Part of a small language model's weights.
Architecture: LayerNorm before each block, tied embeddings.
MLP neurons of a small language model. Each row is named by its layer, matrix (up: input weights; down: output weights) and neuron, and shows model dimensions 32-159. Each number is 500 + 25 x the weight over its row's rms, rounded and kept within 0 to 999. Numbers have three digits each.
Before each neuron's rows, "fires before" lists the tokens most often just after its 100 highest values on Wikipedia text that the model never trained on; "fires after" lists the tokens most often just before its 100 highest values on Wikipedia text that the model never trained on.

fires before: "ow", "ical", "ic", "ge", "te"
fires after: "ol", " al"
L8.up535:519514508549506532470496506501480413542488504519479455526512530528504494515519514505505494510509480510480501501499518543529528499470484520497482507535514473508522501461477500492483465486463485484504492513521491530559547489485498469526495512480449491488454516513471497500508471470487531484490464520529486483498515470523484487525487436505499486488497495466515482467517510498519507526520
L8.down535:529499501488485508517489535485509492522476487501491558483465574487496549500475447488510528503539505478523476483499521526473463503502527466441476471492458517520483522511504537505533534532515486533535511520508503490463513507503506499483517524476502502519496545505529481490519488527484461524531506472477495543515484485459473498475510498508506492460505510480477480529466481493479495522480

fires before: "ct", "n", "ing", "y", "h"
fires after: " d", " D", "j", " ", " J"
L4.up638:491480507506525450498497516525493496516489483528545453563443514495487475479499536487490504453508484543508531551473502458517534511471565495539539522513515506481486482488447501523531476503485544486508490484482539519504467480487541534485528507485491505463510507535512548477498519492507515501498528478490530454522536492516532440489495502498500523476474494543506541509505517494527500525486
L4.down638:522506476499542474457496499521528526448507475466493529515529488518492557502518491481473486481527513447521489501510531535468508516487474457476476475475509518488508478558517535510536464482513462487458488525517518545517514558514510560470537537522515521482507513475504447475503500486505506516463533543510508495485495489483500532488508509509502483458478531492507513515494481490483550490510

fires before: "|", "\n", "|---|---", "ew", " "
fires after: " |", " ", "v"
L6.up115:544474455545459567509502522466493448492571455457489506528514491497519476466523508502459501511501458497461472495495507481499475533493516488493487540504509467485475508509494545513459496471494521573511492500502504507528469488439497508517477514517500539555508522511523446489475507479496505494483488459510544499489533510501506513519471503477525489545512470519461525539504518495486501542506
L6.down115:541509486517544526512487533476508431486488480482491512465495500499514521515507465533539527498498530536539544478470454558509493470498518501495487513544474510497500488500449492486471535488479500529466509473512480455504491491534488466542515507536523504562535543498542495479509499515492534500492510525488488496481504522504459491505487538470499502454485537537496479486503498484498500487491

fires before: "t", "ed", "ment", "ent", "s"
fires after: "o", "el", "res", "pp", "s", " ad"
L8.up946:506501520514476512490525530514481484540490441490492454517488498507512485503511481528509521477524494523450505497526500497506480484536540526542477476513470420485492501476456472502490520538492497507487494503484527478495515494477475481482505474550547526516532497536510534490530536519539501489478501535472500473502535480494480502515474487556503532485506524499479519492463455487530509496478
L8.down946:495510492548496536468497512507457477547474468468495491511465499511554535512482544480459492493506538518543556496491514507535474514545477500512518485484498521480483494495463499493466489452507518542498525530501471515525505499465416495533516514503510499501483511552506475464513492480538449510517510532501466535492507529502483518508483501493502495489484455504533548472471547459532481514451

fires before: "ric", "r", "ing", "ri", "an", "al"
fires after: " d", "in", " D", "d", "j", " k"
L3.up328:487523506567506480497513495485453466476507490536525507529443508489536465522499495528514535481476488501478506495538493484542500531517490492482532473495521476534502531521510481475525490502483533509461535514467559481516463451501474481475476509516544528482522505520462529554497484492522467495470520509489523500505488549520453497481511532532499505470563433525519525500519513470502510513490
L3.down328:466546528505528490484487532506467486520490487522494502502494482446479494519517514516458530545485474489450477489485515511508496537464506520519534520528447482467540563488476526484510462539475517494468470517489482521529514519483530524545471513506471550478529536485485482519471492471496523520515529517502519478481493522506491497518514510514494505478501518534526475480484461482574473459487

fires before: "|", "ing", "t", "\n"
fires after: " |", "|---|---", "cl", "r", " ", "ro"
L3.up246:489517478533479465518523523507459480551533528453547513521471484498470475475487529513508472520510484540501443544491490441544519507488486514491471501482530534529494516507520514459496479501506491481521522475501501544489496519461504461496434498509505476544458476494492549454530523488479491528490523493538472514488482478512469486484560507504474513489528528533518477528462543481544476528466
L3.down246:491546497502493484483517504450452489534509478553511547495493508495581509479473500522497512487541529502522542546488470533502482503522488504561510472492446495489497493514502468518499566465476519485493531491470537456507496508433485477522502454480512524512479517490478511483498481511488469493518486504537528485491540480519488513520490476486518496499512440510479524525496526506513488482474

fires before: "ch", "ish", "r", "g", "ent", "an"
fires after: " p", " P", " K", "n", " in", "N"
L4.up436:509500536509507553510523521532460551585516490540518507534506549522527440524549463508495573508489489487471515520498467427486526526467518515494468495486542540505504512484467493502528503511496512486514489473474509513495522487478493493486485503462467489499490526466507504511515467507522480483512532514486504515472515464535525506486487492536483516504531524514510495498565500518489526483507
L4.down436:503537518505479507492473473484520512485527413510507527497495532516467487546514493443487537535481471481531499469496473510466505504481521509499491521451493484529523516460465474533495519526467481507527512513493502501502493505526465468483504507454495522464544532498494519527477534525516461517530468461450532486499536463473495503505449507515500518494500565540502485534495548474496498505481

fires before: "e", "r", "ing", "i", "is", " of"
fires after: " m", "qu", " le", " he", " M", "cl"
L4.up524:527523472501494464477534496472470521498496463463445509528506512505489466506476524531528517500493484445497540504520512462509504548510512497552470439525474466481506471497498511498513540464558482522483508473511533492496500461501509510501477525527461501504511520511471490473551506498498546522479529492505509474547500474457554433501499509478475544531522479497508502549454485533499507535512
L4.down524:499529517507463501540481514509513530533490495495457487514490521467490462510486509542554568525472488472514484480477490483503484535455537535528462481499492494479549526490507482502506480471506512498527517502492504464507480545511483486492496500547493484506510528467464475518513469528553482468479501487522475484501485475436510521482523511454479519530519481501482519524452485488512497519505

fires before: "\n", "on", "ain", "ond", "ed"
fires after: " ", " a", "s", ")", " s"
L8.up310:467487494480470494527508515492523474499505485488520506534477490522516522475548543475499513528481511500484466468528497547439488504519503541460566514492507493513482500483502468521507518565493482486528471528513540514502503494466507454484537545494514518501505491505519489501494517514487509477532515503528434491473522543456534496482477537522512524516485477522501468498490517501508503452485
L8.down310:520474530475486508487492492515507496514541498516508467515442510484488530555441483508521525518475489510493515465514525495510524459504517499463493497487511481482456497509540486482515491491511496510514525485548494525451459511476517466492503521520511449503486493476459438520514501506500514465464519547529494518486489487478546472464505503533495488465536545502529486546547526480491477511524

fires before: "\n"
fires after: "s", "er", "ory", "y", "ion"
L5.up954:470519471496488496530530514488493511500546446476478508468509505528528488486517502476501522480508507516479483491552480500478516493513515509513596458502503487506499506514523477510472501465510494556534506504481499491512498482514514521534466496516469500542537504480509512478557462474486484532535526507505499499478550497465499510506470510564475529493500465500506505511480517509485492487483
L5.down954:488495481499497534524516507533504481493466483506438532503486507504547521516501484563503483523478540508536499494495455525495491494502522537507523542489469470467483501518549508461530497516494506510457498475501482548554503483476512508549472492511498498507488493500476502511511481513431478468506469524494478509510526507504491493515551529497478501470543496499503492494536501488496509513497

fires before: "\n"
fires after: "s", "ion", "les", "ory", "es", "ions"
L3.up611:497486438490489451486518494524462494470571538525500507501477517489490480488525505491505548494540525494509505481509506516483467487526502471516512505527434464481461525482488462466498552510516492522490503507482481488500485425506484534515507481538521501513480503495484471524514502557485481497506521478474506524553509500484505536516492515514498482536487512492507544481478522464453471478489
L3.down611:484466491521512492457541482543496500539556482478465482517464509531510506513532490475469529509525492510507453523537496527504481504481509506467510492494487491460512535462498518487514494523520504474519482506531475518499473492451484479502493493502480530482497476489496501491482514506488531499490545501469493477516560479480503492482536518536498508492501505493492481539477485465490480499456

fires before: "\n", "n"
fires after: " o", " ", "s", "b", " e"
L4.up200:520526510502508540491459535550483495502469494531525515476500478486500485500465534463552475481465473482505500472476508497473502501444494496494512478473531505521492510461474504533523440438511518486483504468505551538486492492520534494507488497509507483478451514530507542528539496552465540509505498473514503505489515551546504499500483528507486561491511526489495522528488530524524521485534
L4.down200:483509435499544478463517490526481488491501498490527478490499490510505512503506504499472515501496512495498505459484543534523468487530494522502497532530514501523497544422545482490477508515493512483504488525497473506546428435459563528515540465525495474492507470484445519499524495502469433536538523545500497519531487534480545479518518460488530501475500476571511507479459497526487520473533

fires before: " the", " a", " not", "ed", "er", "s"
fires after: " w", " d", "m", "s", "o", "in"
L5.up977:492542507513453550525451538517521490499489487491510496500494509468496445470495514514483495483492456517452517453541500499467518446517493522488489500471518467493483496539516519485486487504520455495470534485525539511518507497507486485488515473495502480530522520558529503514489506521487476486479522515548515502508490511507541472471490509553505500503481504473487537554497478472512504498485
L5.down977:490457532488458474534519560491513531506463510538502496506474493528496521503509503514550501461472457456544519465509520449494492505492528489466485497473475535515487497489472509469495528546488520529540560451482493456502504512500538531556518477473509521504467530459498481470528498496505455547491499495528478515482469489518512524515514499486533498459515509479512498452490494478486529506517

fires before: "2", "1", "ess", "is", "es", "er"
fires after: "ember", " M", "ber", "us", " m", "ary"
L8.up295:477511502511484465478485484486515454481485552495517451519485533459512494457496536463525490478509477496488508540498547461490467482454483464503501530492477505516470497551491482521540562490539491458491504507484483515512507485471543466533489499516518478513463498517461493459493496513506505557518511477515525518534514503516555531545506513469509512491485467490544521478511453506442467511496
L8.down295:466501522454480531556473508524511509509501501473492430521475488451487522496504508485501489486464493533453493500479561526536485478479537444552496501504500477515448481507491455533522520509522503482550493502509503457517495498495533519519512502529522503517493465434480501491474503493516476475492559490461516513486484502479498510523460498515485516528491499445500478495472501467535524543500

fires before: " |", ".", "0", "–", ":", "r"
fires after: " ", "8", "9", "\n", "0"
L7.up956:488477554496447511471475501507506484503511512558521536496473508491506510500485489465464485485493533541517503540474492462488463472546475503558526506481494500476531474533527503508428502520531506498470498487469511531456499488515543478538467525508472501492532497484503455509507492475510496492443477487499505489471504517463486506520490495490537523503522475461464487490496517472537514468519
L7.down956:527475515472505454575477494492570501536519481483495496470490512493507509531458517471479490491495506553506518484494516518477505474466530458463528488496514511530522468487506480495517514493484502489519513555503497510478533487520515544516530497531475493499496492467477495498489507456478552498488538480491481517511520493483501495526528538517499499490488490467462505527544522507504458513463

fires before: "\n", "an", "C", "mer"
fires after: "\n", " =", "mer", ")", " S"
L8.up66:505499499491518513514489507522487559510501500466523491532510511500549516511505489572495490489485504488484499493498521489516514548532502480443497500554512453505487468516511506500530480484476519506455529521494499519492446483480480501492525522527505512464517478482515488491512454487528568514512525478533490510525548491485510460493538513499517485492506488502501436512507450522484464514513
L8.down66:485500489484521500494507446492528499497513504466462569468516508493484524473514497497525441549504547444518474501492516506461550494483511488493479511500466494457479534541531494498554500515479485523507512492519481499515494485505507511483488493515528503519499529501482512485495547538510483569495481482471493531494512554455478481452462520478506522515491505507526554481486515490497509489445

fires before: "ud", "-", "\n", " ", " n", "ay"
fires after: " in", ":", "er", "is", "ac"
L6.up941:460511502519450512506478452488508525521522511508481519516494487496483515527536502533536517461486470512555502455512501472527502501493477554492482462479522495526517515523512479480495488467552503494461536491473475521508501507481515530528515451490499499539521507490492466449555494474527471488519534477511488491482507448484504485501521493505512494500464488488470491493489491479512500515525
L6.down941:533517531504514526498510500516498481480515475504483522495504508505471522518501505473492481509496531490478484492496492503515457494484495491530473510511489540492469495492500546453500481534510543549508508558498507512491469509520540437448507468513471507498451498509509551539540474454447460492485469516501553482504517506514457502445469495494458528491484512494517530561481501530519495509543

fires before: "ing", "n", "ed", "s"
fires after: "l", " l", " L", " for", "ol", "in"
L7.up344:520477496526531539505491482543500500524472493544521533522510445509455476467518494500475498487526492478522485519465497538502501511465541520552472527526522459451489553476438478532496492493491510499501477512492475535476483471517486488517496488489502460514529501464457492458492522501488472512504537495548520491511531529534494478495483535494488505517473494511486481527542484477473515460478
L7.down344:517504503512471474518497500477509487463509490476521462466486522513519507513476481461458515471503482517504475487527497511469496516494472507519486497495487511512523510563543528503483477493469484504489498554502528480457514506521449459505474524491499473485514533543528555510500466490470525502483475513463515476487527476465485469496507491497471479472504489506482528498503495489508503493500

fires before: "uc", "u", "ome", "k", "iv", "ur"
fires after: " pro", " r", " in", " had"
L7.up264:515490500496473504466530468529543483445501435475484506483454529465541468465482497491513506472518553469484501549488478463507521520489457530508477480481495544478493518523502455481515493513493566511515494484491500496528499517516511525514519471547515554517518501529522490458440496499505485512495491496509547486514532490537531536488516485476485475492529494478517490481511506514514500507504
L7.down264:547523463470497494528478449469502486471444494490508521530495543524496499500479473495497513524571483520562519461524465495498481482542495507516523504489518489509530523497485483505499497511487455538460502490560488499493506534503475515547503506481544495485521493527523497535505553481523499482515476514480515484481519491513540474469463494516478481551482489497485447494485539470492519538502

fires before: "\n", " ", " G", " |", " A"
fires after: " ", " |", "s", "ts"
L4.up773:484492521465466487510485484517480510524469526513546523529501497504491470478499527518496483454502447486490492491515525582478534533503495495528471517491498479485520528460511506478516478439512505477538510520493534507452525494520469509530483555506472488503473496508505485540494546511460506508499543501511466499518530475535485487497514550472505468498503515491518483479466522523489490529510
L4.down773:489491495521518503479509504469560506490547516523516545493536521476514523536492514490498478474527497568504465532521463482490465527527515506521448520509536479486461493482496522527521488503492483525478477561492526506547498494494492482512510529514504446452450482564534491464455502520473442500493473485538521481502501488481519541520493495517459474479519489550474506470537535538560494488494

fires before: "\n", " ", "al", "uc", "ia"
fires after: " ", " m", " M"
L4.up356:493474472509493502515474506506496521527445515500487541514456495494494475503515504502526520503493496511527552469500538475520530475485509481503506540484503532497537508505508510494486458492522500468468499510508518536555517505479521490487542575499482506508505476533512463508492512465496486463461524538541505486519494515503547463488533523515490467553480487541489561482489489513499502532464
L4.down356:493497515523526499489510494458517510510549502489493494474504504483466470522485507473479464486531519485449546522441521547495518479476463560474515472509479471532513507483522506464502483496490479491542504520527489492564514513492518538497469501499496489474509502505498522447498514516499475500496537534459514475490496535499512496510509561551499534499510447469500475492467483477506487500550

fires before: "\n", "R"
fires after: " ", "\n", "|---", "s", "==", "|---|---"
L4.up1013:525512447477490469446534518527502485489492490463528536514506509523468520489525515444529497522493485491516531477548505490513472540526482468439478519486531495529482454520452455536515516487496581476520449522488514534494515480501532502490494506474509536463479513509523488501497507487480516518522499493475456494518516447549516514496497510509482483503520489525501541529479492509523481494520
L4.down1013:511489500524451491524533493503498551478533510506502498485499495494535486523556518477478509522494481480481458510493477525489505494448502520481521519506504505521495494518515530488479515457505480519485531523519469546494477453471546481483511499497558499525433486499469493509473481506477511464520508487532448480500431476513539493503529491502486511436529514458506511524515528472469484520522

fires before: "|---|---", " |", "et", "c", "ot"
fires after: " |", "|---|---", " ", "ot"
L7.up586:481498440503478509518511466486496491512460469523528525514482485498517521526509528493498497543484487522501476463463534518498489476488493517491481559518526502534498537488474475490539490487505488456537505505545461515484494482490500517495511530499466481514513510467510525512564537489465534527474491482487469551465495512511473491504510531561474483498496519526526479491484490509497504500526
L7.down586:538474483482485496524463481504524480494517459491476491513474528540493484466500495516462532491548524499514486514493472507478523517514519542523505497500496514501503479484496477506509533488503512494445498484507525492492533501484497457516495529494495490481497530483496490572518484511510491487480550561486448509529545524528450520496532484526488496517528499521516495501509443454570523463500

fires before: "e", "er", "ing", "-", " s"
fires after: " m", " l", " h", " G"
L6.up217:511492476472484510477528458471503483488471488498484511512515530504525512470510505494477478527516471504520466538512472499510494526470465461501505495515488452540488472518509519497472548512531503502491497496503513523484485503466515507496488509497487484533454485473501498509469541483502482536507479478524512462516455465528482520496536505493490516516487490499474492515465516479536490471457
L6.down217:477478540431458485531464509512465489471506545476500529491490497491517514498464509554479519508489493491465482505487488501455529505538478488520508506455497519545485466460492501484492485477517514508507508502516513521521490495530465484497491452485485498550472484488498495516516498532480514503477512530473500517471519487480484528518527502484480495514497504467483500496436536542484535490473

fires before: " ", "il", "x", "u"
fires after: "u", " T", " t", " M", "in"
L5.up65:473496511533468511495505503501514506447480527480484453524535502555496470470510553513518463504429494482512507514498506514482499514502516500486491503492487511508512527504534507504510520500479528445512466515512493534469500462467501524534490464518465511463464503528471449464481487492501547504534563482531511479504507472505532522512512497504491489502521468523465512485529529522510486484524
L5.down65:477514491520502477490468529466527525466522503462496453517482510488469500562518452506505487537527492506481459468512498533533528514505537478509498532512494492482476500486514523523543504504470487501528499461506530470461444523515526485526485530513495508415482446533463495499518483523478510515470528503522492521530513499489506478506473498502503508520498498522509482507479473496475437498523

fires before: " ", "ch", "u", "c"
fires after: " Mar", " M", " J", " N", " L", " in"
L3.up625:518506537482506499492516498518536484514476476437568460510473512518466475511552473536519502511436517545510527466528527463491516487469504536522511497533447505489528509562499482542494489475490453494486492539502524507468524511517482495476504447508481481508525515447526504483509526513507483534477487519520513479446490506486516517504497517481477546481546493494531504495501490492463503536480
L3.down625:501484473478510484428496537541499507483506513515470505464486514525486513484452504500541516532513489493518559497485477507502527475471507492485515478477503503558489502471487527488535499521478525524536493476490502474541468512456511533514490510516497512484522493486536486527513479482524501492509503506508569531520454496493530497477505525471523494463488518505497492547522478501528486491556

fires before: "s", "w", " be", " f"
fires after: "ou", " b", "th", "0"
L3.up881:484492525492460506483559520523496484444506526545537505515483472488521550525522591470452479531510495499513526484488529494500524458461489517476505509512510490562524534546525465474486499506560521476505509521524509490516482479503528504498473521501463475510475504514475520497498517518487462503493480469528528474448502542506487461489486499471513533515490486543518479521547512482492474489504
L3.down881:515447529476476508526472528526479538466469526499506511485508528477506472439479500532491494489520521495484546474544513510497463490506474499510516535495487470526498494483505533553530501500513469475530495512471540500490503514493482522513480472512463515503545502550485473509461463530497475502493490552527507521485529501470513496474515495540521456491502533488535502534502482457484510457486

fires before: "ur", "ed", "in", "ing", "e", "r"
fires after: " c", " b", "a", " C", "r", "c"
L5.up597:488509493512487467462516513511575526532517481536488486519546519483540513456469540491512526515515493498499496544503484495518507484541525478525500525479494548483524470494569490472487480443509544486501507477471509490555490488496509521512522529562468526462478469507558500490520493493512471505516517475497502533483520504490471489472486453484484490487502499521549523451507450519486482497465
L5.down597:494476523479532500563448505496424519521538454502482499500512567487539524478499449520506539495524513571487532466508494531542449502517493515471501527498510535516502480495494496508530534437472474517488505530473489521511472488484475531519542502475487494475523537510539457476460513526525520487471489505510548493465504524471467482474509541531475527496486537458478508518511486450480538490473

fires before: "ing", "e", "er", "ers", "i", "ed"
fires after: " re", " le", "re", " m", " sp", " pl"
L8.up413:497489502497464500524510455518471523520477493461485521539540495498496461517502512486494485485479488506489553528518521447455555508509521506501557505503486488488492512499535496504514493520509509498479481547499487521495484530493484522512512518501510510515467558540498499479492487538498562541506520515468536516492467492430484493475476498468520559526516501476485548538512516484495504458493
L8.down413:517441520482494540494538536505490463513500485503534500488497540491496485481519499556521544472512477528500510447495499516519502525488573509527467474510480475439543525465477508480479493496496501502526512477464496507514482530487500498482519524526542516514524495479501501517510519469487501460508492469531505501494500488518465479548499521511501505523516472492478476519477503455530506496536

fires before: "|", "\n", "-", "|---|---"
fires after: " |", ".", "|", "\""
L7.up333:478497517509515504477523476531499492505538526489504495520521490524503448511485535497461508539501442469515503455525489526421464518500468508539538512516532501435494459548465517501485500472491492532524503480487480454489485528504516524521507567519506493521505523522492522465501494461465492479494474505555524507492534516493499488519488500515541504522480507483462492499513501554518472512503
L7.down333:505487476528536534534502498503540541485536525537506460537493533489481540507476485508509502470526517491518514479505466512481466469490514497500491498492459486502550447509490497483530506494463479562514559491494516507507485440474495464518508560477483530518490509489483498468519554497490525498541515518490498515494495499510483501457503511467524475519476499495518491509521498511498486526540

fires before: " ", "ly", "e", "2", "ary", "ust"
fires after: " Mar", " J", "ru", "ch", " M", "u"
L3.up314:561516489471502520478485493547512493471475508442515513511465484491501468463479532493518484464439499495531465504524504483503500478474534524459507517523485498491507461529469499489509517499495513525523457503509528531525483478508472490496510524500525480463479501519533455482517508524535536488557480535512499486481541453512487483497491540504458544486539494491500526528512533500473497518480
L3.down314:500494501486552494480460520489490520480507518487491478499477495516486478501505470525508444468515496529502500501497462509475557493510510512504463515481524460510480542501506506515503488510471502534508486524515521490569496467474483550478506484458547500488475493485497467495519486474506506514526483511526505538496513472489485473506502577501540466485491486500535500517465490493527503518511

fires before: "|", "|---|---", "o", "\n", "s"
fires after: " |", "|", "er"
L3.up359:476533471472477498478547446522532474478518505466526484536494522503486445522494488526481481483504503495469471504491497494480509474525478516529495508514507534519515522527489488508577445514495536519468521497484425522503527509492513512485504504510505463553450519484523499494535509506515527493496481511511483494513521504474515490546498497521544510503475492527492487527440506506474494479496
L3.down359:484525475498506448464440532543503512486485511479527554516520530515453544494482503496513522523525447503469488523546503496480526479505483516521518499462523498482518466493467485475547482546477505520462506496450469499477478512475499502506475522498494517498502505522476494507471526516537445500466474496530511498488494466496530496536487461514507527517484461519518493497492516520487516475470

fires before: "|", " to", " (", "/", "ct"
fires after: " |", " d", ".", "2", "1"
L3.up332:509544511467487476559506500467491496499515506495511496518478479531513500487474532469495505483533421479558520463524538471507508463474463517547486524453504503535520484490453531487492477540435507554503484504509501471505505481506478498497498498513510502532541482583478519490514511515485444476531515478519528543512479500525477497522527562496511506484490503488480477487489515499508502486492
L3.down332:519512483505525520455478534487490514545515462462510509488488490524534503540530535499477514518508516504487469524474480528481460516484554440483483479467520504540484487500536513515503458524499476479533507464518489494531510501464485445518496534488495471504485519496444450552504505474499481498465523482511500442507485502468521512535464527589471523550530491515479515483480513508494475486528

fires before: "ly", "ish", "l", "ent", "les", "ab"
fires after: " P", " p", " e", " Ch", " E", "e"
L7.up865:461499513524485485521545492521529522502524484532512573513521536533476448514532494475505469508461530495466508498505487450501523502487506525505487481541476481501493541535474486513493496534497537455484442524492471533503510502505484495451502520503463513518526497529495469518478485518509543495474518457514525477483511552536521502501467491558503500492470496479496494477553514515471527495519
L7.down865:511513499488445535439478500456535516502529479527507521510461525524462503523498490432494503491504539503506498472556504498502509521492476508486490508488512530507536496512477527517480544536497480517493512517497485511486489486533530464490487537500523509488496455500491532487462488503528519506498515547494531525514474513483486551474438527542487505533502504488468494494497521535494518429512

fires before: "s", "hed", "er", "ed", "ing", " s"
fires after: "h", "ur", "l", "ubl"
L6.up69:536482526510515517483503502460478514511459522503470517528478470492531495492478498412467489494498471521518476471547534491517515457459513519495536468530526528511483486507538529480512529495505522541507538507522506493504529488488486482523544492511514494484502511510513505505479444485467552484493504492510468504513485506487506499518435471486529497517516480488460477537518494505527456457519
L6.down69:482483496510520466545522483475537500490491501460563542510563503484466522496447495512524481500566478528510487483526492546519484480490474522504491530498505538537492550546511504514488469494504523495464514535515501509527510528486539532498500521500511509492509459481495489470536514500472484446545461487493519482477508523518488465520495506472488487491500535503521494489501520524481512491482

fires before: "|", " |", "1", "2", "\n"
fires after: " |", " =", " "
L7.up788:504492487490460540499521499523487536501543514515504516549531431514529510530479491481487526468515480496445510481469507533529530547481504485475510535492523479489465521520511491508504520532492466504533489465476495509528523558496528490485482542512466537538516490525466436483581460475481480490486518483538494488522477467522488498517494502496485478507523477504494491510512529511505457512525
L7.down788:525531507500481518474477445480526434476524486479472509469504483519537519505423519510474481516505518495540518471494509529518477529508520471482484555553488468535521493519517461505512512468471496533496515505501506503484540431484463489493464519525485466502489493497526513522529471548534490496476491479515502532506472537507482505473509527510507488493526513541509520487477513475501543486505

fires before: " ", "\n"
fires after: " ", ")", "%", "1", ";", "0"
L5.up315:499485495508490496491556488519498503500495513523479445528484500500523486498540513482525519500502501511464506507501501512562500513518523528499499568532509489499475483477524495474477482493510540474506488497510491485503490544474508501510457503527514457534465518513507439500463507453504476518471527485529551473506507511523507467562489537534482487520487491482506533548536487476480489450494
L5.down315:466516487540477518502478515453512497450524514487539533457522502522500500509471459518467485493533502525505546493484507512503554527472504502473479469516514515482461523496528497486487509545477500498533527510492502489525517502507560496482518483512509538458505488505514475506480483519507486499515491542532512500458468549518511492495498502517510493474517475456522525529492474512517452526548

fires before: "\n", " ", " S", " C", "own", "ers"
fires after: " ", "k", "-", " Un"
L6.up717:441504495520454524504516470503514481546514479560501494493489484479476508509545495507502493498540492486437490508481480453482520530476507491536438517507512476499494492455522507508463553491518493504521471528471533504548482486515529520511488534480472518469499520560484520515478524518472498485460468489466496539494519508497533488501492478493523487541470472504492500503484474522505500439505
L6.down717:521513496490541495469492542505518549466479484497514540517523501542479516485477482513496458531511491519507483506507518510456539521479519501518524493474494514507488473502495503508500532493481545506480469513518503538526450468444490472542500555469472484533474441483507483525488512522472548490540454541483502517504500526507472535449500522492523510525480495522506496496489463463547535517505

fires before: "er", "in", "r", "ly"
fires after: " c", "r", " St", " C", " st"
L3.up287:508501500497507479441513484549535504518494481510462525545520480506514583488525531503515501481515495446477515524489492479501474520485512478514491506520504533530531509495505477501506469481510511501496513460496496509533498516486490537489523514545450481540524528507522511431491447511485497482503516490493469470513460506492524501477481479508498479498498486503525502506500542494446509508456
L3.down287:511515513484531458476443499512440504488549505497463509539534472458489467475505460472512474553490501521473473512505493490534525569517525492494494482533488550524484504513467517492488480520475550493526488524484477510502463456476465512474495497532541500541559496462492511475494500525499526497506494543479518525459490497484520509514517501505494453509496455484494492496481521469534496486514

fires before: "ed", "t", "ing", "ts", "r", "s"
fires after: "o", " pl", "e", "le", "l", "ri"
L7.up768:513535477489464522489510493475513526514516507487491459528464516450536502475480497500492467504485481528506480524457527508464502506490562486481472538510514547512563497482481474473484485498531501509494492461460476506552488502524494487556525460542531480492487464503495496510474466491512543556499538486514501531551478504492486457472509473501486534506518475464489516518537517501466498470513
L7.down768:498499473507522484485501446532478474527496517495481446562552490469490493522494513482489459488476496468479540511468501513504477502541510522556456461489533508456497489490478497468493506523520495490462533532476482538447500521500504494483497539461473485461547509475498470473484544499521516488492487511496518500501509500497515546507463533528520473501473486509506481509502529480499538490526